python train.py --rope_base=10000.0 --rope_fraction=1.0 --attn_scale=0.0884 --decay_fraction=0.681 --final_lr_fraction=0.05
MLP neurons of a small language model. Each row is named by its layer, matrix (down: output weights) and neuron, and shows model dimensions 0-95. Each number is 128 + 24 x the weight over its row's rms, rounded and kept within 0 to 255. Numbers have three digits each. A neuron's up and down rows have the sign that makes its largest values positive.
After each neuron's rows, "fires before" lists the tokens most often just after its 100 highest values on Wikipedia text that the model never trained on.

L7.down642:150156144130111109150151148161133122127165138110125159073146139120184136112108154130115138166142108135148144147154082170140156120129088104119113124161108140130149118096116140141127126121160113129122124119110160128155134101127171155178111134157121128143109131103118094105102144095142153124
fires before: "ed", "ing", " the", "ted", "s", " a"

L4.down220:124161129127106133123119128119166130146142119125108111106123135118149128136115122124119118124123115115102122111114133140134129109097155125118119117119131113152171153110119140123107129103088157138114159120141104113105079118127122120126073120131131089132140101170144139130105128102122143133
fires before: " to", " the", "ed", " by"

L3.down541:117128114136148136133132139073126118084120145128113114128175151133160129103099105156154126105120134127127140140131151118129143106161112087127107138126113131132196153100148123125161142146090092080092192130141164086107102118114157113144102132147149126137141145139107083151152159122140146162
fires before: "\n"

L7.down2:150173118143157126063121121096102151077123102158122122149111083162113161141124102126117117159128102104117104117113171143095131114125120137084124136130177139111080102084097088129121124143112094165093112095155132149134154106114129102145151109124137122114116117197151109098128149134103091114
fires before: " ", " ("

L4.down107:137146145175132137151167122150127111127166151127113120109134131166167180133168133174136107108134144128082144130154126119148174142138148156122154091127115188130150084083115145159124134122151083161137114114130118158152149141114109133126111172134112125127131145142161159112118153110152116154
fires before: "\n"

L7.down197:115141110104120118134098076137102141116108128094130094079135132094112148115126138120168138115099157075114180117067150080129080154098155147155116132133080126092161156136067160086131066154117136164129172143162089145087143144137152131114114123155122152120156125112110145185117131150146141089
fires before: "1", "2", "3", "4", "9"

L3.down592:123134167128112139151104177131129145177126161131122151158107100143090108113119124172125134139078079139107099129104119175106115105158153157166083116167144147132121176124108160148128148127122121133131098165122091130136157154120118131167131116118141110169124124133085132122081122117173122151
fires before: "\n", "3", " ", "2", "4"

L4.down217:164144179083152143083129128133096169113114163123140123119098095127109144114149084121141169148145166147092116107210127102135114199139122142125124149145082140116125142127111143174115151120101093131105145111120130115110137111121126117131061122096125150151144125102184105112150086131123141145
fires before: "\n", "ence"

L7.down661:158165142125121114160149103118136109098080106100112140128136125146102150150132143138102132121148165110141120144190139135117169178127125163129092131131101122146118139120170127151178087135154123140125113147141128150100140114118105155140133138155167130154182123120139119115114115125104128138
fires before: "ed", "ment", "ing", "ated", "ory"

L4.down176:137069114119094125130084115132128129133114105114138125096122104106108146142132133153138119108093139138155158095129137082136119108143157080149149128118140125137096082120159115144078132138127112156112106175120120123126111128104130092089183078138127100112158125150116129176149094135125099100
fires before: ",", " of", ".", " in", " are", " and"

L3.down220:122103124127089125110164144103135129158113145116136113088118138144122136118126143139103117100116173177111112135114122112135088163132109124145185178152098173118111140142144142151134150113157104147133126134159138164128145184122173162150164111112107124166131157097194108156122108110169111124
fires before: "ing", "s", "es", "ers", "ed", "ially"

L7.down408:135183130122124158166115126125135118161113135136100122147112133134105136119132131106095142141088117139126098145173163134114156157107114109155091099149079135105099101155117116147142135118105130141175116080164143152116086175128118149112161115144156138127140127155147126118110176117066130132
fires before: "-", "\n"

L7.down632:116127122111107114121103106116130070105139112123091128112142136145088126134140084145142121139139156113107098123108136132121138120144177141134159132103159153097092102124126105151123117109135089088150145101160132174131068132128146133086113125132129191148167091159112126168117120121126113144
fires before: ".", "1", "3", "0", "5"

L7.down249:108138073134104156124111129157179158140141134157162099123155128119114122123154162165137148120100134118107120131165129144124136132122131144151156146148114109073158140100137147154152118110112116135145127142081128090156135117123108125118160127159177126113109160116176108142117131110113137135
fires before: "2", "1"

L4.down721:117168144106170084097129107145089135116077139138140155108128127092181099130119135103152155140100135139170106100141145098122143144078136159125127102103176133127153075098080134150090100134138107155136091155142126127158120126162148133137134119128081089133106132163081163093135133143130128123
fires before: "ended", "end", "ract", "erm", "ensive", "ention"

L3.down142:109129138173117156151144146110103108116157149148146150141165116164142112136109089107126146097085114147134150128149183092187112116132094109127142087103120120122127117095152129109120179128167103159156136131147131114122129135149142155164123165135151149151149117112140138099173115140113130093
fires before: " ", " the", " a", "ian"

L4.down275:121115159071120103133108128151113144098152109124126185146144132099156191142118172135125127109131129134131158117144090127144159145131102107065144123153133107122076100138117167113133153165154133128146114109102084155096100154120109143140109104128104114137162139122158155134113128189099102099
fires before: "s"

L3.down604:157185104179158121142143081144114158079086158142174158135166102145109098180137106124125150135108131114123151109152150119160115124144132128133106151193140123143133118120099129142153107156136150112098106138153117136158132148128144127113141077126088161125103117108142148122128103114152109110
fires before: "s", "ing", "q", "re"

L4.down166:125143104102090151113146146135129106127118112143096128145123127121156128086114125139162157155142130106133159135148175142101139100154105091157106131116115121158105168092141080112124121087152142098101115143120130152095150151134178130065120159134104170137145175125161167137086138125131148102
fires before: ",", " of", " was", " and", "'", " R"

L7.down252:110134176122129156150138147150169128146137160147140132130094137123133119110134156151145117134137111112141131130093142130125155106093189069108175121115148151086162123131142124126144068082100107119151101148146123142146140159157129118099153084145106111107143141101193118115160135100167152110
fires before: "1", "2", "9"

L3.down340:169086144122120149112136145162130128113136156158150133144161107138132096114144135114123084139151111075116147122149127111105114079165140117155130102125126092105138115129136107127106114148122153097143107097119120138134106160132149143122091137119136082109128112141157101123121112120154129154
fires before: "s", " Company", "age"

L7.down549:153106133171119139173144153134107137116110141139119108120125135094169119117106136132114111125112072116129137131102088131106126158101082069106099127132143144155119148108116141145158177130145116174128120151153087122122107091121139109135094159165124086082105142136099079152118168132141172141
fires before: " the", " for", " to", " him", " it", " that"

L7.down710:087133134120131109132121131133072137115142140130145118111149137119187143128135143138083134125128125118072120144107076124110109127119119159165151138134161130134131130128130108079107157108130128149132145140169128170136117137127124122075142151134092158084066119108121115122124110118094114124
fires before: "1", "2", "3", "imately", "5"

L7.down78:100169069175127115154143121140112114094118095114116107148136120121126138101155109147123116161135140167166094105124134163130118105097145147131143134121128134100155132108116151142114089128134096137122089130149131109121118170086127116148145118142148099093153115119198137108137119154157153140
fires before: "s", "ure", "re", "ed", "m"

L7.down236:117142103133142131102118149101118162125127123112101128141124092138109082149131103139119110124122090166112095121131117132141113146126140070087145152158102134082144153115134128157103132112107137107143122162113107127167073172121103095145141153134134081152146126146131161116151146144144130119
fires before: "2", "1", "side"

L3.down35:096130132140134124151145078088114146125147084149089169120124155161165171107114109150180121145124155137134150140156127161174146082119130107137118141118149135078134106119133102132134134138155143157154096122145133079159149108133134139161130127131120161126107144147137095121134107131102167118
fires before: "s", "t", "ve", "re"

L4.down615:134137117114163122165132115124132134132086161184129113125141116141160150150138149140158131118118089104126127101121127145113144148135117147117149108102095143139131108126112112083190144133147140124139130155154137124107071122133136124139116133127095101156113153080134108135168133154100140185
fires before: ",", " of", "s", "i", "ial"

L3.down736:102137114126178111136139128135141127102123118148125133129111089144164148144131102128102108127142124120138151111181117129093128078123126099112125157150139110121099124106110127119123103117121142104180162153148110111108064081147135108088093162109124136150120177099104129134127136145142146126
fires before: "\n", "re", "ury", "-", "et"

L7.down600:123124126122107150145104117159157157158151099163130091141137147109155124076088104127127112130159116131168160107141097104179149116115144128151148137130155128121104124108145104114118123114127134113123090120147120116136162099119149057110173136119149125134164092143105083097130156141139114149
fires before: "4", "1", "2", "9", "6"

L7.down730:129134114142120135157124118128132207092118127171130154169099129094122145120116132178155076102109149159167123127114154117129128132113123139134158126129138120125147089127157100144133112156133123113120099119161164107127153150117131137090139128145094131126107159120093115120160117136110137081
fires before: " the", ":", "2", "1"

L4.down599:116142067186154121105123120135114106053116140112160103147170109109149093088121132154108129160157107136142106105122147107148131092136105129157121087147087160133122140117166105133134137110132141155106097137103100125114145120127150107103113162095157128121103129103184119108050113100114132136
fires before: " ", " (", "f", ":", "mier"

L7.down278:102148150151094130158121144088158116101090144127151103162088131151147125124108124143099127107130119122199130099148104137091167126085107120130144093092126123097151091156200179160106150148101112124142130100137139124139151121143139129112137118144149150191113148136155100148152121118118118078
fires before: ".", "h", "her", " age", ","

L4.down218:134129129114112124128181122088121127102117132133143126163131148144132149168139141129105099091132110116147131115107117164136157112107144121157126164123135137138099147141146119141092109102141133110103105137129126132156098121169116126115112124158167134102148114176117122089136163112104115101
fires before: " a", " the", " an", " well"

L3.down194:122128150130079104164138126110123128138146127093140103145164143120133139141101156160150139116098109103131135099122113135174130112112151157117116081130096111098160078078173105159102130131117178126129125128096129160120136133128116132110096155151088108113158136103059110113136092143146126111
fires before: "\n", "ince", "ide", "-", "ided"

L4.down418:088118144134095162124144127173120143122135132114120146157090108164132194168152098097154116143178097140146131083106107142120131145135088101127146143145132087128146116135104109128156109117127101113114116096118144165097126131156164117144140110143115152087161136123145156094181127168087115099
fires before: "\n"

L3.down318:131112121109107141129149097123116119121156103135120106132088138148108133135106137161155095124103106160098145125110117146129138102145148179101153156133121136099172089148155106136119132130102162119137150067097148099179148152172120109130121108097127118119169093108146108124150107122182119131
fires before: "N", " /", "4", "3", "ome", "0"

L7.down263:119117139100098148153113115114153110132120139128126100133115149158131113125143173141136114121102093161143133102112111171094135116123102142175155129093155124101118121097145120137127177112135109107111126087127118173125120148179142146127136136160136186086126152107140153091112148089147091130
fires before: " ", " the", " in"

L4.down443:149143074133140135149114141174111142119111108171135147118157099157105137118108155128108128159108130113122127147130146142101120109127170129147070116101151118108171142142135164134144151082140126088179129089117140097210098158121128161115117117119137157124173157074147131114129109105139137089
fires before: " of", " to", " in", ",", "==", " was"

L3.down364:136158143134159101150101147083127095141116140115149127116111146142140132114064143107114131110144165087111106135124151129156100134093111121139154091122106150144143093079123127187154107081126115119113158108181141113123184130175089130127116134154099109140111144098127132172109141102147171160
fires before: "\n"

L3.down81:164127103101147107116131067137124120150100115133076120144146159171104149143117151139133145132113136110121108092128099130146143084155114141118117094145096149135094146142127113147091112130176165122097130154101150145123115108109130103142122102134113133119111153122166115096144097131107097125
fires before: " |", " medal", ";", "ed"

L7.down366:147164134125149127154147151127115137156150126106115129091132133152157130130099129138134149097124120156160117099112086153115129110127116147150166146170154100124179092137150115080129111149149068088147104123107149156117161112153140145144124131151116111131124132130139080106097125105107110151
fires before: " the", " a", " his", " World", " this"

L4.down53:105110130110142139145115102114125109144119105088127077141159146163121183159118117131130156148148126126132143123194117119112145120132120149130111134105101104138157136084132123105138127109167130117147115076105137109140129124122160117132162177157150126109194154140144090187158155126134126125
fires before: " |", ";", "9"

L7.down312:100093142127124183143122120128159114108120107114108164120147113156115113100153158116151150123111122103134127139115119163148139120106089104117131125076138127143084120120156121139148067108108122129161131160132092115163138178147123136155131132150126132138109126164154123123152088141141146107
fires before: " ", ":", " the", "=="

L7.down116:101143132094112153186121134108134129128084112138149116129119135156115122123092136149109144089096126143130124152109111117116135146124144099145108189139141128123141066141153149127143198107148146115131121112100116130124151109114130097129064124120182105109100119130162107116111149108169093142
fires before: "1", "2", "4", " ", "5"

L7.down546:135129122120116106106134118075113130113132146130133134132142111143106129111066142146169135142162101124133135106127113118144178146116139116109141119135150151116118118116130134133130114127150137158140125135136133134121144119102146125154136135120149130107139153129168177101129149127132146138
fires before: "\n", " The", " It", " She", " In"

L7.down491:089116148178165135173118166174129151119128134141159124124140122133128090108162099138117140143092099138144098154167151111141111114145131109106129162123123124137086113136107115150131121128125116088127149114116114107115139122125120133118100107159137147179147126132137123146144127082110144085
fires before: "\n", "1", " in", " with"